Weights of a small GPT-style language model, trained from scratch on English Wikipedia.
Size: 16 layers, 4 heads of 128 (2 for keys and values), vocabulary 44844, 69.5M parameters.
MLP neurons of a small language model. Each row is named by its layer, matrix (up: input weights) and neuron, and shows model dimensions 320-383. Each number is 200 + 30 x the weight over its row's rms, rounded and kept within 0 to 999.
After each neuron's rows, "fires after" lists the tokens most often just before its 100 highest values on Wikipedia text that the model never trained on. A number after a token or word is its count.

L7.up1786,165,176,157,182,176,206,177,246,211,206,186,227,121,202,236,175,189,215,219,189,223,189,202,191,199,201,189,201,179,242,130,246,219,208,208,205,199,224,195,208,241,215,238,224,243,225,205,206,173,229,175,192,139,267,183,173,203,107,188,262,180,236,195,204
fires after: " |" 52, " " 18, "|" 9, " Sheet" 5

L7.up74,201,185,192,229,187,247,202,147,187,210,201,216,183,202,251,190,177,236,226,230,135,185,191,155,237,174,221,214,199,211,214,157,159,159,250,199,161,241,225,130,249,199,237,222,225,213,203,161,194,190,160,214,185,176,209,228,216,218,192,198,159,199,289,209
fires after: " " 32, "|" 29, "8" 6, " |" 6

L7.up1827,266,181,208,249,217,189,205,143,160,152,134,181,206,185,262,260,168,171,201,237,227,175,216,176,204,256,235,161,175,248,189,230,220,151,235,188,218,198,216,213,198,207,213,169,248,195,162,144,169,199,204,187,176,189,212,240,197,230,254,216,226,178,318,201
fires after: " the" 52, " " 4

L7.up663,171,187,214,197,159,250,201,204,240,244,245,238,190,226,186,177,265,241,248,146,196,171,192,142,223,220,205,183,170,215,158,186,245,213,225,150,223,215,178,202,203,172,216,154,225,250,222,221,162,266,188,213,192,230,196,204,197,150,184,198,178,249,191,157
fires after: "-" 36, "|" 23, " |" 19, " No" 7

L7.up1470,234,218,155,276,222,156,237,172,202,242,190,180,179,169,228,138,251,180,215,181,209,187,171,264,199,204,129,221,264,205,148,210,125,140,203,207,190,241,134,182,157,190,174,208,198,173,209,163,150,160,174,187,208,232,128,228,198,205,247,227,176,196,208,199
fires after: " the" 60, " The" 13, " of" 7

L7.up1089,239,219,187,200,151,210,242,213,208,220,229,233,203,225,203,250,193,168,187,221,245,219,200,194,217,236,162,167,146,202,170,187,197,146,170,149,208,206,199,162,203,188,170,184,211,211,198,177,228,198,183,225,237,235,154,211,254,177,182,223,239,231,207,202
fires after: " and" 68, " " 6

L7.up2008,200,174,202,196,178,164,259,202,173,172,201,163,178,253,227,136,203,261,186,210,198,260,226,194,201,153,210,211,237,184,214,226,141,179,190,156,190,236,189,255,198,236,250,224,238,189,192,205,251,193,168,165,176,208,180,191,217,210,173,254,199,184,175,185
fires after: " " 55, "-" 14, " (" 8, " LD" 7

L7.up58,227,210,179,127,199,206,223,166,239,175,159,242,226,172,193,161,188,149,213,182,178,141,184,215,200,204,200,163,191,179,232,177,193,202,185,185,207,267,177,127,167,199,264,214,191,232,236,235,177,219,218,201,229,203,179,212,247,183,183,190,215,193,201,203
fires after: " |" 34, " " 15, " Candidate" 7, "1" 6, "3" 5

L7.up1626,253,161,200,167,217,237,223,229,186,196,266,181,176,189,195,169,188,195,194,206,278,204,157,168,215,278,181,196,150,215,201,289,185,197,219,195,198,188,166,208,148,185,221,189,222,263,205,216,208,210,224,209,191,174,239,177,158,177,137,201,243,163,227,220
fires after: " " 35, "–" 15, "," 7, "7" 6, " |" 5

L7.up253,165,232,193,209,234,163,159,165,207,159,187,197,105,187,190,170,272,144,240,159,174,187,171,210,185,218,204,212,167,164,166,243,178,207,214,141,249,180,207,198,208,176,213,253,171,203,207,149,181,236,174,237,165,221,214,223,183,207,253,232,169,209,241,174
fires after: " " 46, "." 8, " one" 7, "," 5, "nd" 4

L6.up496,258,271,170,212,206,221,251,210,215,200,197,227,207,177,200,215,157,192,145,174,208,210,230,253,265,233,197,169,232,252,168,210,202,184,178,177,204,271,211,226,186,170,193,170,183,204,180,150,198,235,161,192,209,211,188,199,221,154,164,188,219,275,169,152
fires after: "20" 33, "–" 19, "19" 18, " the" 5, "18" 5

L6.up669,185,218,225,187,222,208,114,191,242,187,192,193,129,193,241,199,191,184,212,227,275,187,156,223,214,189,205,167,213,191,148,186,205,185,195,140,188,233,209,168,226,228,187,195,208,183,285,149,235,229,222,191,251,186,189,179,224,144,195,199,242,225,186,195
fires after: " |" 51, " " 16, ";" 9

L6.up996,188,186,205,173,252,182,192,161,186,224,245,226,209,155,236,231,222,182,244,167,207,156,156,200,177,205,205,209,248,209,195,215,159,166,255,197,182,172,227,204,189,220,192,255,235,196,203,211,180,165,185,219,164,186,182,175,206,241,261,191,200,181,205,248
fires after: " the" 40, " The" 23, " an" 6, "The" 5

L7.up1011,155,187,205,197,200,166,170,212,220,205,174,133,261,162,209,193,225,195,189,238,227,185,210,239,143,259,214,254,217,178,238,242,180,189,201,216,176,245,227,191,187,171,238,173,211,220,211,203,185,165,187,222,162,225,207,263,215,165,197,247,165,308,224,253
fires after: " the" 38, " St" 7, " Mark" 5, " of" 4

L6.up556,236,233,183,241,278,220,251,185,177,213,201,217,238,197,196,169,210,191,216,222,204,213,198,224,249,198,187,194,212,203,178,223,130,233,253,164,199,130,222,196,227,229,185,258,243,212,216,199,222,157,254,182,168,241,253,260,208,266,287,223,243,181,147,233
fires after: " the" 60, " " 20

L6.up1481,162,168,195,193,168,258,201,250,211,236,250,189,199,229,210,149,168,197,200,130,215,192,170,228,200,252,130,267,155,214,190,193,196,171,154,218,176,216,127,199,211,125,182,228,172,229,269,195,193,166,261,186,218,260,196,194,209,192,208,196,191,215,160,191
fires after: " and" 50, " " 4

L7.up472,172,193,182,223,238,204,220,179,222,246,219,193,179,208,257,192,165,178,192,175,187,127,252,179,213,250,207,230,212,154,201,192,207,219,221,165,222,166,250,187,241,263,178,170,239,188,198,189,231,184,145,214,191,181,207,275,186,160,208,250,209,205,148,219
fires after: " " 32, "19" 20, " the" 17, " early" 4, "18" 4, " late" 4

L7.up1672,201,219,165,248,257,159,153,204,185,174,235,209,199,169,185,204,185,181,248,258,164,207,161,184,247,255,166,172,180,192,205,209,172,213,218,146,210,180,235,149,213,188,247,214,171,194,193,211,216,186,188,179,164,223,172,181,181,183,156,161,222,176,172,234
fires after: " |" 69, "," 8, " " 7

L7.up978,200,206,185,204,186,172,214,198,254,260,244,240,157,181,254,194,188,200,156,197,182,205,264,153,175,198,185,224,253,213,208,195,203,200,188,201,199,207,225,200,251,165,211,198,161,188,154,234,248,193,171,178,203,186,208,209,208,173,226,171,228,201,194,225
fires after: " the" 27, " " 16, " to" 11, "20" 9, "-" 6

L6.up889,170,261,223,203,273,216,177,148,201,146,185,215,200,194,194,193,190,202,201,236,199,202,203,169,229,216,204,229,197,244,230,246,206,222,258,150,201,207,230,179,174,187,230,214,224,194,171,197,182,255,176,256,142,179,200,184,215,189,256,185,189,182,215,204
fires after: "," 25, " " 21, "." 20, " (" 5, "–" 5

L7.up1480,179,198,152,222,197,240,153,227,200,225,212,221,205,249,216,219,194,200,219,135,232,198,168,195,202,188,228,242,177,252,154,244,201,190,214,194,181,215,235,213,225,185,222,168,199,233,181,144,197,229,182,191,253,129,249,173,184,221,174,210,226,179,188,195
fires after: " |" 43, "|" 22, " " 9, " No" 7

L6.up892,232,160,148,216,171,173,184,207,192,175,198,166,154,176,213,220,174,194,175,138,160,208,210,154,159,264,228,175,211,162,203,226,231,257,187,166,199,193,215,271,211,180,231,233,192,231,156,207,182,185,177,271,155,205,180,178,282,128,192,161,161,190,163,194
fires after: " " 36, "-" 12, " Total" 8, " the" 5, "20" 4

L6.up923,178,233,196,201,250,227,210,212,284,203,216,261,202,175,185,196,194,182,210,200,173,153,225,204,195,206,151,166,198,156,216,160,172,243,252,175,209,180,181,201,208,217,228,215,162,169,242,207,196,196,171,176,228,155,203,177,176,197,192,199,210,162,218,147
fires after: " " 36, " |" 24, "19" 8, ";" 5, "20" 4

L7.up262,171,223,218,212,245,161,174,210,185,146,183,193,231,188,203,206,186,104,175,178,153,197,177,194,172,238,199,202,118,209,170,244,194,181,230,214,195,191,211,192,187,185,290,169,227,169,173,161,229,263,206,214,186,232,233,215,145,224,183,168,210,156,234,210
fires after: " " 84

L7.up352,179,207,253,169,212,162,206,163,188,182,167,205,203,179,207,187,209,249,197,220,193,188,196,221,244,234,168,233,236,203,177,243,252,227,153,186,166,201,227,192,224,203,158,194,177,210,195,175,168,143,212,201,205,176,202,201,213,189,177,166,175,224,191,183
fires after: " " 51, " the" 8, " |" 7, " (" 4

L6.up1915,214,184,217,232,161,206,163,215,209,218,249,226,232,204,270,193,166,175,198,197,204,253,226,198,237,244,177,212,192,224,194,224,197,199,178,216,192,210,187,207,204,202,126,177,172,282,228,170,201,180,227,219,219,207,198,204,187,192,249,190,200,191,188,180
fires after: " and" 66, " or" 9, " " 7, " &" 6, "," 6

L6.up1613,214,205,177,241,209,184,176,188,209,171,160,245,153,210,235,178,204,214,233,213,204,192,213,235,206,165,227,215,210,229,234,225,209,222,263,164,151,164,185,190,187,180,203,280,191,171,177,229,189,144,229,218,173,228,211,196,227,161,159,196,194,145,166,188
fires after: " " 29, " |" 23, " No" 10, "." 10, " the" 4

L6.up603,213,155,166,230,209,200,216,173,204,195,252,210,198,206,188,218,187,228,225,220,233,194,202,162,169,224,195,219,162,193,174,255,215,237,222,181,166,162,224,159,168,160,236,228,230,195,180,214,210,219,213,156,199,182,221,199,135,211,202,222,194,187,194,181
fires after: " " 35, "19" 24, "," 12, " born" 5

L6.up1524,248,205,130,195,260,132,221,173,213,228,234,211,184,208,246,212,211,189,184,237,178,208,204,221,190,227,156,230,216,206,217,231,172,181,191,196,184,237,192,204,210,150,210,195,200,231,245,213,173,172,134,209,218,175,204,194,190,232,224,176,238,259,182,228
fires after: " the" 56, " The" 12

L7.up272,167,202,194,258,177,190,215,236,167,134,211,158,176,144,204,180,161,185,220,184,187,227,205,215,262,224,227,165,226,241,188,201,262,158,233,199,189,211,206,222,212,234,187,193,232,143,174,188,230,187,214,232,168,276,177,230,200,184,229,191,229,210,225,195
fires after: "′" 22, " −" 16, " +" 10, " " 10, " as" 6, "^{" 5

L7.up327,266,189,190,228,187,150,173,196,207,189,232,242,209,228,237,268,190,206,192,286,178,225,239,212,219,161,226,231,211,216,154,174,223,193,229,219,217,180,208,203,187,194,256,167,211,244,214,197,261,223,197,254,222,195,128,232,213,246,155,236,239,216,203,164
fires after: " " 40, " and" 7, " •" 7, "," 6

L6.up1525,169,248,213,191,194,203,216,226,246,186,175,230,197,191,228,166,208,214,249,188,188,200,204,210,214,175,210,248,177,174,142,190,230,262,207,194,200,155,187,184,187,179,120,217,226,212,183,227,200,258,207,211,213,189,190,229,162,203,164,214,238,200,191,229
fires after: "|" 33, "-" 18, " " 12, " |" 11, "1" 4, "\n" 4

L6.up1380,182,142,209,209,177,224,167,224,192,221,223,211,187,222,206,150,202,178,155,181,215,179,154,187,222,218,126,250,206,231,178,219,200,193,168,231,211,228,161,157,197,132,206,214,162,219,202,171,195,178,298,207,245,218,172,183,229,180,176,213,211,173,138,179
fires after: " and" 63, " or" 5

L6.up1002,187,286,222,211,229,196,209,205,253,174,203,156,207,161,217,236,230,222,182,207,221,144,165,188,241,236,157,168,232,163,148,146,194,188,219,171,231,237,168,195,161,214,159,199,135,171,205,238,193,120,260,177,216,234,226,198,164,163,172,239,187,191,191,167
fires after: " |" 44, " " 7, " Date" 6, " House" 5, " of" 4, " Candidate" 4

L7.up1121,182,175,251,178,192,126,224,177,204,180,184,145,187,154,185,207,134,226,253,203,220,217,178,212,202,138,185,255,165,228,179,230,177,208,165,196,175,227,210,175,224,200,210,171,242,133,210,206,234,192,197,252,216,159,201,213,179,233,200,207,165,214,149,216
fires after: " " 73, ":" 9, "′" 4, " (" 4

L7.up1,112,239,158,192,177,204,203,190,177,228,192,220,219,194,240,159,208,239,166,187,190,177,182,212,198,218,190,263,192,216,230,189,192,213,253,202,231,173,217,176,221,193,133,230,172,158,186,156,216,257,184,200,192,175,182,188,226,171,131,202,215,228,173,193
fires after: " " 50, "." 7, "–" 7, " in" 5, ".m" 5, "19" 4

L7.up1226,186,198,219,180,206,182,182,236,184,190,168,217,192,199,182,157,255,204,215,216,208,176,168,165,232,253,200,276,196,169,200,240,242,224,198,227,206,187,219,207,236,213,205,291,196,165,219,206,168,220,171,192,241,217,221,220,199,200,226,179,176,209,188,203
fires after: "." 41, " and" 9, ":" 5, " ×" 4, " " 4

L6.up1962,151,194,176,205,167,243,177,234,159,187,217,231,174,219,227,206,248,198,190,222,210,207,203,191,214,193,172,215,201,217,195,205,195,186,185,216,185,209,179,228,232,195,197,219,176,143,235,159,155,204,242,221,238,244,162,147,200,130,256,184,243,231,220,201
fires after: " and" 63, " /" 8, " " 4